config.yaml
hidden_size: 160
learning_rate: 0.00642
beta1: 0.93
decay_fraction: 0.812
batch_tokens: 32768
MLP neurons of a small language model. Each row is named by its layer, matrix (gate and up: input weights; down: output weights) and neuron, and shows model dimensions 32-127. Each number is 500 + 40 x the weight over its row's rms, rounded and kept within 0 to 999. Numbers have three digits each. A neuron's up and down rows have the sign that makes its largest values positive.
After each neuron's rows, "fires after" lists the tokens most often just before its 100 highest values on Wikipedia text that the model never trained on. A number after a token or word is its count.

L9.gate31:442466531553472414482493491555447533440506555503498505491473487489536470503550437505512533471520427545487475489534509525483550510507443517482527567489553517503503475483420489469546464511462506517522477568458458480404498437474493440491587466441488502484459497487481531478522479548467471517
L9.up31:470533464504494494527464501460487515475505479459449519467520574479547503436536433515556517502562465562503437489445576532501459539512479522496464565506569533509480446435484591617537486550509488436546544535453448406526508477432449557476515497463435507451515489466490557551529525493566498517
L9.down31:503465509532489511514474539488501489506538517489598506494489405507458483501469597544517495513536555460465509532491402468506517495458527474512518472426541393438455490508540448482475547492605544545550428485530587563492545566522585443512500480544599525491538523482523503464504456528481501482
fires after: "\n" 99

L6.gate181:458482528506510472502513477561543514399482520494480532460498447527506464552496504559544507486458530488566506438579497492497407473526443578499502500523548525508487435494481532567541507596504471511442496532520553433502528510494532436472524559559479475516548503493440515438524421614506448474
L6.up181:514522481525476492553526464592505486516529552521490512403496475558486488488511516527467487471496522515570519479451519524575424568516535524497535520433565475531493490499457568496471517480477454540483549532540494486537407477508547509460507536540520439465479620552475551416530536465495546489
L6.down181:488488493364482527492521502493487533599435455430492556524553483479535578506511531523567491544524509419515468558494443472484461502488514480500528495536483507437458485558497503479490556509469520576445452510496466469462589518562551436444563497507538537533528492522449481516452538507517531508
fires after: " F" 37, "fe" 16, "e" 8, "\n" 5, "F" 4

L8.gate4:551485509536500499502462503463495524545540497500454562503488562567513501462486470447510457558521492521516504504447439549431457498405443495503576521430575406532388494490509508503506482493439494479456523551542456511491531624519492497451492514443484448530427484524527521491482482485515507521
L8.up4:455555459522468483494526549508504507520516528507507481524535440475514527518477588584555531452493411523544541522494480527461506466506504528498472457462470553571465553530473506541458498621569586467466553460534521530474458584523511542504408498428522503516599522544537466505484506535528493512
L8.down4:581509509488532483504527444521549581457470523444474605529496500564474551479504471446537477557527521526510445504546493484485486540547468467502581435500506494508472460471552462460532608440492533550490490520478500515470563534518482443525479567499494445515481521464459493540509525533434496510
fires after: " Ho" 25, " He" 10, " I" 7, " Mo" 6, " La" 6, " H" 6

L7.gate178:516470501501536502488489516423499487481466511430562422586520558506505471511508556497548516481454501523609420536470586549463504501565475531515502509476518475539536461494460653444510529483484469503521430531495454528491431473416525465481501474509540467530489485461557548480497551535516467504
L7.up178:495450540409458470554503489446500527498569522507518450574527490521518495498473462495464489514552504490543495568500540571468467545528478508461507511517487423499540438429549557528451509489536528494474496517488505459494480516528449553514509543543504546487480470419421538458504490490442520530
L7.down178:463545534544501474530535521474545576539469460446502585479532450558463521501546461497524520489510538517519504462487453523454495480452571474528525515503528543497540476545450430351421533464508486575504466493489502528481455552571486460496396421421511502470507550494443494523446529498521543499
fires after: "|" 16, "d" 15, "n" 9, "ran" 9, "t" 7, "li" 7

L4.gate227:558495548479531539592481536526510556415507516450499461490546520494489473471486503562459518515437550493483560498483461489471484530479494450516572510398489525440477593538516451541453506474471450453539507522507522464521471464507551536501509562585599499514550551452512504432576534508530532511
L4.up227:475599493441533526524562552546499535563501473419445548532460550470498473460534460512563501483518476585470461468530478512462464524575559504455447525507539479462463476500537471489480512514477522479478479466499482520479462545461432496450460455540468439520531496431532509520484466575485587449
L4.down227:561467503538505529507454532471560516472511484501479483490535505518572537573492512515501495517589513538473478529517532562524527450500521455574523470504499488524505457460503500529510407544526479478519480501570440507486487448456477477522530548546467503491415496502496496518482515490502453551
fires after: "ar" 18, "el" 15, "i" 9, "il" 7, "con" 6

L11.gate71:445550530487549470469549410481449527522481501462546494524497521528431522541459506412534505504439536497485479531480460473556577493465520526535456493541496544479538490488491563492442536457525520557475539510465496469436473550520495453480484512486447438516539467535537406485441484560545462511
L11.up71:476499573513487446514442463540546499552516495468466445544510528524472534501483598473448446520587455499556498423475581481538551552578582544476458492542474503506501531500533495481507574483523516520531479490530567508503537534548587545571491538549506464489462506581553589517473533467535461501
L11.down71:447544489523539502499414508507533518544525497494481478511554522495510437536464466485557430546477473477510488553478493449444455554553505428534476522496508541441456498515530573458449547535514509465499547490552540442444467495511484451504496509455491465546424451438565500495461473511506517508
fires after: "st" 36, " co" 12, "t" 9, "s" 6, "ch" 4

L6.gate184:543464550481508511511483423578482500449422559488499555506504488472552510484453537554427514446442547511505522508509478533552452489492507557567555470501469520479446471462460523498552536555501442466478511502606483527531528581530544540450481444545487487505522527572494516572523564506517527580
L6.up184:477462510504505541584486475539518468528581473594536500502493453457441460447536533561535427443494503549477498511544499528444536598522468479508520449506474384608467512487478458490555487395527470455515481445450580460468496546523445491481449520494539481510476541506408456514495521569606507514
L6.down184:519480567454460383520611492477495516463502509449487507523473556526476550519528478588537461566481460488462505473432497556544512489487446478481527540552457480490511509533501494510508563541597495544507464523493501553440462544521482538415433471459568507506481497530522474502552450524462496501
fires after: "th" 11, "am" 10, " Je" 9, " d" 8, " P" 7, " Me" 7

L2.gate314:521456552458459490457523518534606448487520441510470513549531529516581487489420513517450452537536454393597456512534493570454511518516524499466497515478493455480455449486506555370494502468527552512460483482553517509444491531566510426502508532469537476449529550497500470487462462482479442464
L2.up314:430506515469444522506475483518457520491518430499541476470493525475490553488546510512493533424451460523545482455499519563480480558464470528400480545488462523488532514522494504542558564550513535472474495459524558460489541470473472506494474551468485448458494502469507548476499583437493490460
L2.down314:494487525515578492543511515488543550500554493560458541457556532550518476444476513443488433544570504491506524549504490542453482460513488476542413501461471454480510512518520516386479490588457505539465482577515488444466507526529496494506464485544530551562511544501617476552503491479498435481
fires after: " M" 19, " Ho" 12, " in" 11, " C" 10, "M" 10, " H" 8

L9.gate152:454507485403503512490496545488479450475536513510490512557531519524493531485518473499528476524453441505501462438486468488531514400551521455497546572515521490456527508430472514501486478421487475507457458485461502463434488458525460443574510509531460503541461560468430516536471509533502533466
L9.up152:452527475450522399531446464473615498527533452503574582445559483492494454461545449506503478480424490565508484520524487514452550504494458541502521529473453459476479447507530485517547489548570530508516549457463505536534492510516460458542624524557536545536512514522479548594490508482517488485
L9.down152:485517470443507511463518522529412492525496520509448473499468527500486510468485495514477534493529572483553418536475466531555444496524530525556499449522503495495524499514416512509512593464417546490508482453434531455491462495555534478522545510443480567462515490518578501435430488535444496489
fires after: " " 31, " main" 9, " |" 5, "ic" 4, " P" 4, " pro" 4

L7.gate140:486540493496502534512588520486518587531520510553459457474531465519565496543517441482497465533543518514527404482484487577480510499491538506529426499525485445527495503594505508553601575516558489428526518487442479506449484544476459468518452506525557550442481504469483516488473469583459513537
L7.up140:424547506499503433509604522500548526528455467534486544534496420474561543516508608545517529551460482491467475493461530510498522467522541503501449559447518507533497567511472554553482483483548425482575491467482484454508400506469554575548465509471540462517482533422465515552508486577472518489
L7.down140:522573483546482467532503481545516488464459517435498436490526456596514479516523477493525474524535533415574508525470494565442477555532551472544512446443495397600401531494497515501447545491542601527548473500514513522507434493488520496447439521419428590473489449437536537466477515513474537554
fires after: " " 19, "ne" 14, " re" 11, "ce" 7, " be" 5

L6.gate140:518454477501472543495528425504494540457517491425598432521499449483473565482500500496512565463591442511511560488516429423513538419483505540478513509469485515469490491510453486461518448483501481563442465495457452458506521566512553489600463467504542542449480518416418498497492487488481482435
L6.up140:462478601503425505506539508499419445477511509428471522456465505483480508456503554532555518464441605546454427539484551506519526556503538448453517491455504576434470486548497486533517407493531440542514473475580520453572500584467544541527506547431462500514456560414492517502449477560498522497
L6.down140:538535449509506454469454545462511527519495472534537519479508486513453470424515484449497440464444479505516481488563454451500540481527422511558542538528397444507447512487533495443471441502476518521502515531362467489505546515517571522436473465518498485486498497458487549519518510458423498458
fires after: " in" 28, " of" 19, " for" 11, " on" 8

L9.gate176:464503538496467485544485526442449458480567496420454469488506470469434568452557506482499526404485540534486521472510470527501574494579551485457469500534533502489474514473475480491526486462458502448490443516435486607497468541428492454474441519479453524514455489560519468476527448501433487499
L9.up176:520546541525470539475505526549434516426484496420555532488493534485466579459459511525484539532510484504521479476475455466528539426554481552513540453478483469504546420408505578500487494415392502474463528499411493538469575523475494515512564525499481494500445525524535533544534480518490463522
L9.down176:506455476516500493500471544443447498533498486497524517515543564484433517474519534468539515482481479446486431549493476467410517506497508479466448568531470428477489407583511481469504570539521539545535491459564458543481552571463531558451438510519526489505474480467548518459468499491515510431
fires after: "\n" 75, " c" 9, "h" 5

L9.gate108:486521449539507535446481402532458441482479488469529475515496430483495500490453514542536504469507521597505430496486544465572546446556490417529532509526539620522459503503481534512520469503467492465594431460481462471545610543545515504537550490532563531437491517435456551460467460470455521491
L9.up108:495435497510519540535471544470534492500524455498562473452486439479497565457512465485558525504460504455479489515569500508510532426516489478541484502487518594450431629514460495456570475477476516531547594502443547480443449533515486495470501455476467490538631530497458497496493439469482459483
L9.down108:511504565453520413523494473482556466507508522579444547510505490481511467392458487508486481525502465561464518497565505511483509502581532456496536494486489463514468507455513471438471494520537557529510435548447557537558490461532490520518465531546533431473518546539466409514475510504473579561
fires after: " as" 22, " to" 17, " on" 14, " is" 7, " in" 4

L9.gate276:556475538448493490539504553413532534523486528439474508430548502499534532537436513508552523490473509459522530494478564567472492585456517548481425462527528482566542452481497507442555479506573560531455539528467513497444495499543578509502526497547567452497475448506429487544467530532583462465
L9.up276:485495518479557470528436544531447478634542507476553522509508543445581507439567521431520427526505538502572570487492475536507497560544497485451508477478473471520451493501440484428520542523557555530426546546447520493516472461618539475538537524528520522559553472479560523566485553507452515489
L9.down276:528462488436497475493528489556529538522544507447446553550550541455435502446489497525460451468512512501482397466431463414490466485549535540521500523526392535477463497458515537505532476492425463476545564536511489518496596479538455517476543571484502520539527448539460475569534516596459519446
fires after: " |" 34, "s" 19, "|" 17, "ch" 6, "st" 5

L8.gate200:476486494443477457482434485501513444438493498517529500531579561521424505537478458563486537542483532499478495494547517479498459447531552455540477477476392526484494457458464520554541454512466454521508475446530511493505501424575451639547417518476478500500467576538486506475572541494510432480
L8.up200:474530471503494526474448422482493513513471480528537499457444496473442459470522504486595517492503433541495583527451518490424466561488521442517474468484560491511540470478496499450548518523520490503503494558418521565542551411459443479553448504569489524436460468534469477519530567496487501598
L8.down200:538462428409528572519533487464443461459520530550556538599491591441545491543521536492513466552461517461479459490527497489542542486507506561480463449456503437443539457486480450496501503485474435534474582468484516460505495512520541553486583482412502521476396493530489523507486470491494470516
fires after: " " 23, " C" 13, " c" 10, " G" 8, " p" 7, " |" 7

L4.gate187:440518547472450499518505543518501512468487529517579527544464479454479536511416527465485447445463412515500502486550507449505399490511434435436536478480514526499557514520605567455486517505525511472447542513526471547494501476451561513473487501520530534404553484554429582440523468463520547470
L4.up187:467546563490441582549513439421544518504472564472539568504546484478446514535581521500490474456454409514531490511549465498507524441459504495495558478567551534524531530501488478512474503560530518481455569465454452515554438507522511502505431574564476500474463510507485550491486606463529529489
L4.down187:464522437512536500484511513510532482494513422573568444511488547563566476527478475474514570523497588518525515479500528488489509531535544497497542453445494441504471544449464488530519453487442473470509484519544514428436478414472492521490476453455524483608496581484510475542522501581482448496
fires after: "ult" 12, "im" 11, "age" 10, "o" 7, "a" 7, "i" 5

L6.gate306:501518492467581472492491565533470547506475509516579432592539551530505501561384488428506532495466474483531525534553508563468478439532498486516535524526473470481545456476453515486463489534464478481600454480480479441484512527479520529498461559552518510454487521528441514551468475563516491433
L6.up306:484566495498532543481561488516540553513472539456487539454506508464430461427499427502519479452465495471492457478543561459573470492520471464518493473563493484504507541527468454514492491505520566567502487517494487448570495618495511504551492511466519480482506488572429479464437508421464564476
L6.down306:504488514536530446467472475461419567513472597546476532564528558507514482527477514503564478472517537510526542463440490545502502465552515528545510462460523520464410461425558469490509526534492502517520418419436451542493467524532437513490541413469482560592478512542542438488559447551498486548
fires after: "re" 14, " Go" 12, "ra" 11, "o" 9, "i" 8, "-" 8

L7.gate257:497522533542466453443660565479471517505500523450459497468510490515500514467496491459529454497455461472480459523516510543466562473427557460560468542510517507466434521544507471465503473474529513529506539509486480456508480573519518545537462450463543538535496498469533546497537510551567504508
L7.up257:549464479532432505444494481469450453423589449465555531520460550452486446512466503534516521467504520565506429499436413457549511448559487571502520560469492538468535528525447577569528454454485465505537561519429548455525470536492530489562517503526499547459482455476487566517559476503531513451
L7.down257:436498426517542509507548472466502481506495494526494507487468447469429481457507503500443512581480578491532583462464540495492537517480432553485492526476531472515503469444565532495506516480635508515454401541440456534501502507481546507478530464500494449539527488454501614453446525558406501495
fires after: "\n" 100

L7.gate83:519511508514483524536385452425456465465511465449487514527497460499517539591518457509510447467492538495502432524485512563471461555516493365492456520476524482544530429459500526517502544481519522526483509467480478494472508469502511485397451467457539480538441505456593454474458485472574527486
L7.up83:460511530475577519504526453497474515511523491503505513462508485500499477492584489559502522524458540483496425544510440505460488521483499446585450468558506455524516521543433502517499556508505572465454461475471499500503462484482450569480515451428542531563447535472563525433480524565460421483
L7.down83:468554507442535457590489538525476429553519448488546498563515517510478487497500553522542483485534515512508572555512514450489525486487476517563556485525475496493599455413458448412506509479422478503527478415543564441528491519512482583535471512501464498510557557452519419526526534436474525525
fires after: "." 16, "d" 10, "m" 9, "g" 9, "s" 8, "t" 6